config = dict(
    d_model=192,
    d_mlp=768,
    norm_eps=1e-05,
    rope_fraction=1.0,
    tie_embeddings=False,
    init='normal',
    init_std_down=0.00953,
    beta1=0.9,
    decay_fraction=0.831,
    final_lr_fraction=0.0,
    seq_len=1024,
    doc_mask=True,
    z_loss=1e-05,
    train_tokens=145800000,
    steps=9656,
)
MLP neurons of a small language model. Each row is named by its layer, matrix (up: input weights; down: output weights) and neuron, and shows model dimensions 0-191. Each number is 128 + 32 x the weight over its row's rms, rounded and kept within 0 to 255. Numbers have three digits each.
Before each neuron's rows, "fires in" lists the words (lower case) most often at its 100 highest values on Wikipedia text that the model never trained on. A number after a token or word is its count.

fires in: "they" 55, "name" 11, "late" 5
L4.up712:165180125160147098093122095174096105164170152117158107184157119142140090119141168103143167142139138086126115133149093163125070112143116124093125142150135150164137094103151125126122109165159146146110098117127145106136130150157120123131100146209170236130155128150130062114158140110186224104145096123137141116115124130127171154153243125135168086119105081146117057118120135146195116164058171131100190091080104148070109144123109117071103154151163151156141104135054110102131158141153135097169077089129148121120156129121148068119123085149121074157126138102119094115204079181137133136
L4.down712:123148121166156102130137126141102119161143174146146161142168128099057160142116117082093138200143133118137166141116134129130129142114137113167130171136110080120105152141217131132153077172089114112064175125211058142155141129123119171137113212183191157153156116142144119173103069134139072159152155128150127146161099095111087131139206142108115146056176134088120099189156173101171132134159146156112095049169118141163125166141122162162127095163130099188202115178088154146131105089137100140131117159114134150153135129104066094150098148169138152113165092116176124110113158153186141158

fires in: "them" 20, "there" 13, "then" 12, "song" 9, "people" 6, "annual" 5
L4.up565:149136069157089140110160131101104080113114159177161141185167100133062146120099161139121155153145132127124156139182106142157135145119112177139131148124144166143129094139140129140130128140168106161231070117132189171170143139149158102138173139079172193091105138191162113107129146108108094117106137107138090083174169119178123183150184088137107083117073102140106109115118138141124165130124173155182097124085139136086141146108185125117136185121113118057139077167113116188124123158167178115162138065137152112107137055105194154090080157190163070162142109118133093157086128089122179129
L4.down565:117120089095146165131137162092094148159112099061098080125165161149091124149132177153100202133150179122064149118104150135188050080163110079148137214103098130140148166140152098138094092134090161093145080140127072133101104099088133144076221137098129108072106154142139158073128159140114112130113115127139089141096112102149103146123188143120124149181119135148183073093122104152171071155193105126133129114133117182133126081133122068151067155155137086090128142145110082144147127109150102120128144140115157131127129139124176108126154092173088076217130133138095133068093138090098178118

fires in: "there" 43, "they" 14, "then" 10, "club" 7, "album" 6
L4.up146:089148122182150158126170104145124144079066094177107143153165105134178135129140167193128154179128161091136136148179158121175171152164139172102115112164162173133126114119082122154134122154101108188168135111136172149101120154159123082169169131147145226120143084156174136066149149058109130126112133141157041165175150130078139144135144117168156084108118088150138105106118098175091107139117146164149218134156181152102105157157095149079125172157106104110078078163105116130095152158134115149170092134156149110107176139094193082148117126143184089126117179098147120130108111117172178169
L4.down146:110124105073092148175055125088091198142080148122138095125176149145128119164125123135139095110148123156102106102099113127095107054145077164168104133188093129092120180166099076120080128144153090165133116158153142133096135134109129119066196082178105141047077140152165139097117166155151130079130126133136088127180124123157136116148179120135150204144112099141159143092209102175158103133168178141105093061122131184154178151110096138166145134140111122119128164124101085126159129145174120102176105139157158084142163168094107098140116091161179097177127157160068090078080096115113114130

fires in: "as" 37, "now" 7, "name" 7, "using" 7, "called" 4
L4.up755:158091176103073125116175085133123095154107127185209185092132094135139093145180125164151133151108117098119182132171132164094125141135107184160150203131137112142141140158103131164113110119129060144113092120144131096112118181136067112095120127143105104092096124154191098112111169079134173117108166132137175100152138115153193137134137146080104090149118030146101143111069110153180134150037203159159182167102116125106144186148099162102100128153127131135148109118102129132140173110127119121137140127121120106125161136079188091112067093161141112196080083150165095161181145124083143111
L4.down755:103133074100099100150141105146144125184055130120130133164127123156115159174136132174137157124123113078137134113190150138153086135106124194124061140138148125187140148134071154126185136125104104101076085137136122144130128116088118138115162131125104100164177120174151141081111133100101149062157187117160160121121167161093072143162100162086118066098086122089165140146140118139122101094173135104031100114112148172077120101163099098201099123121151137073155109141150096104084090134113099148160168132165131100137071142159192073123129223144144149125162132190129131078085067087163133129

fires in: "two" 15, "three" 8, "four" 8, "they" 8, "family" 6, "using" 5
L4.up756:104149193129090119038090080154054083111132155199139120135213160111157072141096159107099186149129102124133113114149128119118136156102146103136116123187163105154146117149147104154165079151127133122174158101200086126139114177124113086148058105148172170110102133168176088083148158095175150156161127062173087142174111127101125155138129129102167123098124115120118120141119139138144149153090107140184159191131117138103110193105115160081102146158136174168120142147113168169088150167122103093199114060129125099125140101170150135130086113171192115151086095133148079153141083103102148148
L4.down756:134178157128110166111102066133114119154134158149137168129175109091117112205125160145142120194083125117173090136127145102154153133104113125138114107180117210142144194157138120094189154147151128131120109122164102110141094243149142130198073118165136182099072113180157154069124149126155156188166142081144099165153139151111160130150146115155107100040078105156158137165113184142155115171116177149129150142117080141091163192083124128060102145145098129149100131165122159125071135127120104130139110096113156093098089093133098132121067158174148120144095132128165137150181070111117130154

fires in: "as" 68
L5.up488:179158163141151134084156115153081152144094141141133080118150084146110116085170107109111144147117113105122178131120129120170087053115174103185142125111168152203160141099073145109205127161110135226104048131185130147154112125135119127172089191178109114153151164181114134123123140156166125087176117137086126095122184167117086157176120142120126111137147115161117068149208117107153117154130084154104176137115129116128118125113137096070097170118149136136122130098095144149153132076142147077137125122089101108180090085129139103053152160166182143185069098122132133099120047104131114142
L5.down488:117098086130159114126086185073157109161160106130100144120115148162173122181097130173126163142117139117122089143122175136106208153166167128150101178170104138080128165112212110107131205129208116109170122123117156128103124055127144099120132127089101152136093103082127117134117095125042156146123103131146158188136090088101154153094106110115142082119158101075115163123090162181152111122123155142145140065145171074066183127127110140203151076141138109186148160151157089090102106120105129091154165156117153174131184129129100132180121140098111085076141157079169159155128145167123141081

fires in: "there" 27, "according" 10, "brewster" 6, "therefore" 5, "breaking" 4
L4.up309:128139121139076136147102089136132137080119081121112157114130048237148115108154104074124100107122117118130143148173042186063172092093117104206151131197158146114166170118117138139112109114131087155111137108097144130104129157140078167126160158126144191130132155158154119101103147131105178171132139109124110058169128028135186159144112092109130110113092090137141136140178140151121105135087163222110112166139120128133202138104072074107135119100118145119090105132158132093149116149140129098106138169151128120136099094111103118110024130119119106116151153097116143121141130182093172175
L4.down309:075120129083108076204138149092106120070197087101113119093108137099052099148135163158146144152111103080158108088109144145137163128134131137118109156140126111143117127147088174150137154149129109101138100201219144106135093092101196120083153073115149175157108140134074090118117122106092113101128152205161116158142106140124123127133163129167197121158096131138151108109062096143138081147152150126114115142108137105114102112127137100160123136096099139131171127128136186092134037198135142116155083190126183088183094190159141149125151169151100127103141178180103149107157152157205145089

fires in: "7" 16, "8" 15, "3" 12, "4" 9, "2" 7, "9" 7
L5.up709:153130128135119152132133168169076047087099121110120146133119130122122181123112099150127136147103128157158111096086096161104152112134153180126143109156163191112133094161118151135112149203147174152188141086130148178127149195129073142153104157151151102123164064132093084095137208171147182169135060085176136130123166150134115131139110133114128100176123103155125110144147206220132143169141103125124139158127168121150164182109101092079133105143105142079096108151144122137096154180117065114120061105125132151056140125128165171145074088102169066176158095176118171143179144137119149108
L5.down709:111093075200188100117141122111086101135134119141159139171124138137095166121103116145150143117084101136138137134123091112128169105073153197138119158128181148087184120104171125108158137192144142134148108107127090147146163255080048109146138144125173094160160125101093122117161124170135119169140099054164138115144144072129173136138189119121119183117093122119134183114184134155122097090119082141136126177138127107148152225117122078109096118140095126114086119189121155144123140167153153135108046087119161152094117111123166116102034114133164104136125095167104126148141147138104097089

fires in: "as" 90
L10.up58:122130143120174102126184081110090201164098165143111086113175118162136091128117164126164120151154117129123137160164154151164164084144102168178146088144109164182119178121083137166089186170132089165131108134124203090122143155159126123115085138107166180102137092169125111120117186095137170136129129115137171082128162088085141079042069098077167068155145115130110113110130087093184112180150103170079144164148107102118119134097111155135129141164117138156147096136140095130124133094192109101204098107065146114117111102067137079075090142116137162154105093102093150150140052158087148152
L10.down58:106129136124107118144119116139147115106058175116124100176109168135120107151090142111073177060182092144113163142200107111199151136073121151077138139156174111131143153128209102132103143170159088043149082145137096132137148126120121108179160132166124102125133131093142091139126095160127110096128155105125092154145129085099136140107132123129094081122113100128156130167103125090103104094183134132097176171139162149152116132100088062105188107169126091125196128176110129146126144115124135127195169135112095134061090100063064151162171107154171129072063147140126123156101181041137181159

fires in: "3" 17, "age" 16, "1" 12, "2" 9, "0" 8, "4" 7
L2.up397:151127158130169101145130169175094088131142132128122135140124149098162144108135160178175121140062124154106167152142102153077139102094163171115150176156156126145187120113157088154207120191125124183177158104111151173147193174105057150228092137120144111110099125166126079092123122064125126149156191108164125155167188084088143176125148163099176144153094123115096122161153187139106148180141069144176146129088116127099147121101099124087094119121127195124133135119079188095096142152139116097110092124101133153067104110085150103155111082121176087100110135114148118192096147136128181149
L2.down397:166152075090111149112147147099112103145075087133136139118120097097163149102140109138195075090162095120142100127175128096191151092084096116126137137143141099139153151142068140186200123172124190186101148198112081098145106177123075124154157165153110102097130149134171113150142152163146064075142107100164119113144184136057187151137158133137156137130117142139098165182172176164100119150134127133085150137156150181137027080134112073159079157129126178114038135156143152097136087106169115124129105143099138120142111180130132123138114104143172084151132117111131156186138143155186130163

fires in: "they" 46, "died" 10, "western" 5, "anderson" 4
L5.up268:133131130137146066122141110132079128190133142114180086187159107160101118082120131145095099201123114169159121097152060140051127118139118126082071101184168157158149154164130084119146127140122144089118121070112108106127129142167119102107092163145128162090213129098117121066159108137082180166160157101162107101167146109115134180111158210068119112132125115147113079119122168126195140113128180127109129101165173135102109168135126121011120127120127119181079101144091026139150129134125104087129108096121142148103198116102144102118161144117117088098153138141151122121068114128093108124
L5.down268:131111100096116161194132114095080122087073113127165106146186110162172197114087148096166155097099116105113131097152150092111124058145157158137125137105113082051127116167104093082089140157135133174135186082181120162093108131148120103092160091189106103139141129146107146170169133186181102197175118136129145130149124105172119189143116155184105183049126120169155108092117202136105102120076123187107118048164152127151098089162193117117119138111141132145173162131153147107138084103105117083163144127133087157119139126110141135182133167127112158166134131065142117125078162148106110164

fires in: "1" 18, "8" 12, "4" 11, "2" 6, "3" 5
L4.up155:102132094100163145163197128160118090082116111144133144180119101131133131187159157114169129154081123163147162116097146221090124180121192109124101153182160122101163149103136085144140166150174159115145140109189156155155146150079082155170139132122158091101184059126097105147082186132110124165110103046133142070148171116168130208144124191079142117126151149108172103156123095161126117105111117182118097122157149132104144193148138138102088099126146115130107150128136152187115174160129103151134148123147148111089125091046134212123108104071139081088101136134119075141151071150113134131
L4.down155:119153145107144126200162153093142098135094068169138137131115115111176105125079167051105162144131150091103116102070176144158093149056147114115113120122129073132169154125145111133157113083142245160090159121152113103092135054112111116146041118108099148149193120155133140169128094191105129166110143107130151119162111101132096149104127111117111157115164147117100167165175166074157111133127104082075143115105084140114123164086176107137121104128088123138160154133164128154140180158134137137169085095098114160163051086146117160147143123176061127114084129081164091163101120143180173179

fires in: "as" 46, "towards" 5, "also" 5, "create" 5, "helped" 4, "joined" 4
L7.up349:140179118130159178141157130178086151146133131133145127139144098158097076145120080108200090134108117093128103068106141136120097072126107180158112178162183141165175158111114172106157132130123159111059097141121063195091076137098169161112122097238136083151129136165126141064143196162115159131132158134183122164138153082149151146132125130108107106160164076103186185174100166129142068121123118161134124138105124145127154107083126125133106128156168159098102157144086135144026105158152114098168103135081151101109146146064187079130094141150194091137115116132144141112104118149143117120
L7.down349:151137118161132138108140155100105122188183142124108127157135074109160114188068075148113111136136152158152085122126158134173190119200129110097120122141143085145112136175179086039144123103129055096177136113089129133112161074143118084167076148124123132115136107142122106109136157165139106163073079131115129153120143106088142145063157086101088080119187116093096112161162121099149174168210183123150126182132205174144143210127075112177114117149146124136171124152195112147160166099106144112113143088112130113108131129119132108145167114058131112101146091198145138126167120141087170122

fires in: "together" 13, "there" 13, "they" 12, "these" 10, "highest" 6
L4.up117:159085134088099168147170094110086127118091138173118080180136095157125115180190153132137131141148113147127068110121093119105131123154118130133160167173189143076102091178087118130099150155144113167156151139163092154142137180103149159149146186107136163097136088162131100074135110123138132135152184052160126113156115052129157117087094124108095096056135052098122153161108127130103054179106135148163141144156106124135198152103106082037150157116184116120108096137114092125132089191109078098104130100101101122093101142153149089148079146123194072091116164170129115182100126148141166143
L4.down117:147144124078183143158137143149122147138127162109094107132096103165089150134137171156145195162149161113189104165095108159179066106180167119118065130151097153144124157128042147120232131142079124144165099176172188143130099141078099117123141130118084125084143122108177115096125141100135122118199151185147100101108166110139088119156130184165166124089155118179152145116120111158162105115186145141079117122070192197119092069123094131124137143126105175133207174128116113094090117087117118116167115156156112133105105162100120116073111138117158084078139166136100154148134118080138101078

fires in: "is" 35, "born" 19, "was" 14, "8" 5, "6" 4
L4.up378:110090158137116118108155100165090106132146120115131148117157148137154101109143130184149125185098119123160105077153131116104143110132137095200173166173161126147155170178118142094173067141079166084156153105170099123194145158158098129133118145140162135110069055079111155063171149121145120140124085139159097073157121160139141147159188098130117161108071137123123124145090200186183125175000167154136146133115138122124139140105073105133119092179158187133106121166111109106119157120149081131176107119085048070123101131149123152108068090131154094139136124107134132182131093161101143150
L4.down378:111119117158166128147122126164064163183111114135094125139134117245149117150125085162108099158120147120171089152144157143104111122117116106160161170137135101150156142116149173099117115160144171074178135087162080077075167175111127138163150131151150157094100104105154147086122151137102108100132112145147145105131137186146101159197138155151136163152116137070085127124099150135149052149066116148097110203146128100115146141058052094122144089158097165137077159140119083101108116125198088090122114173107218108156094108146110068062109135122143098168126124108118111188159146141071098147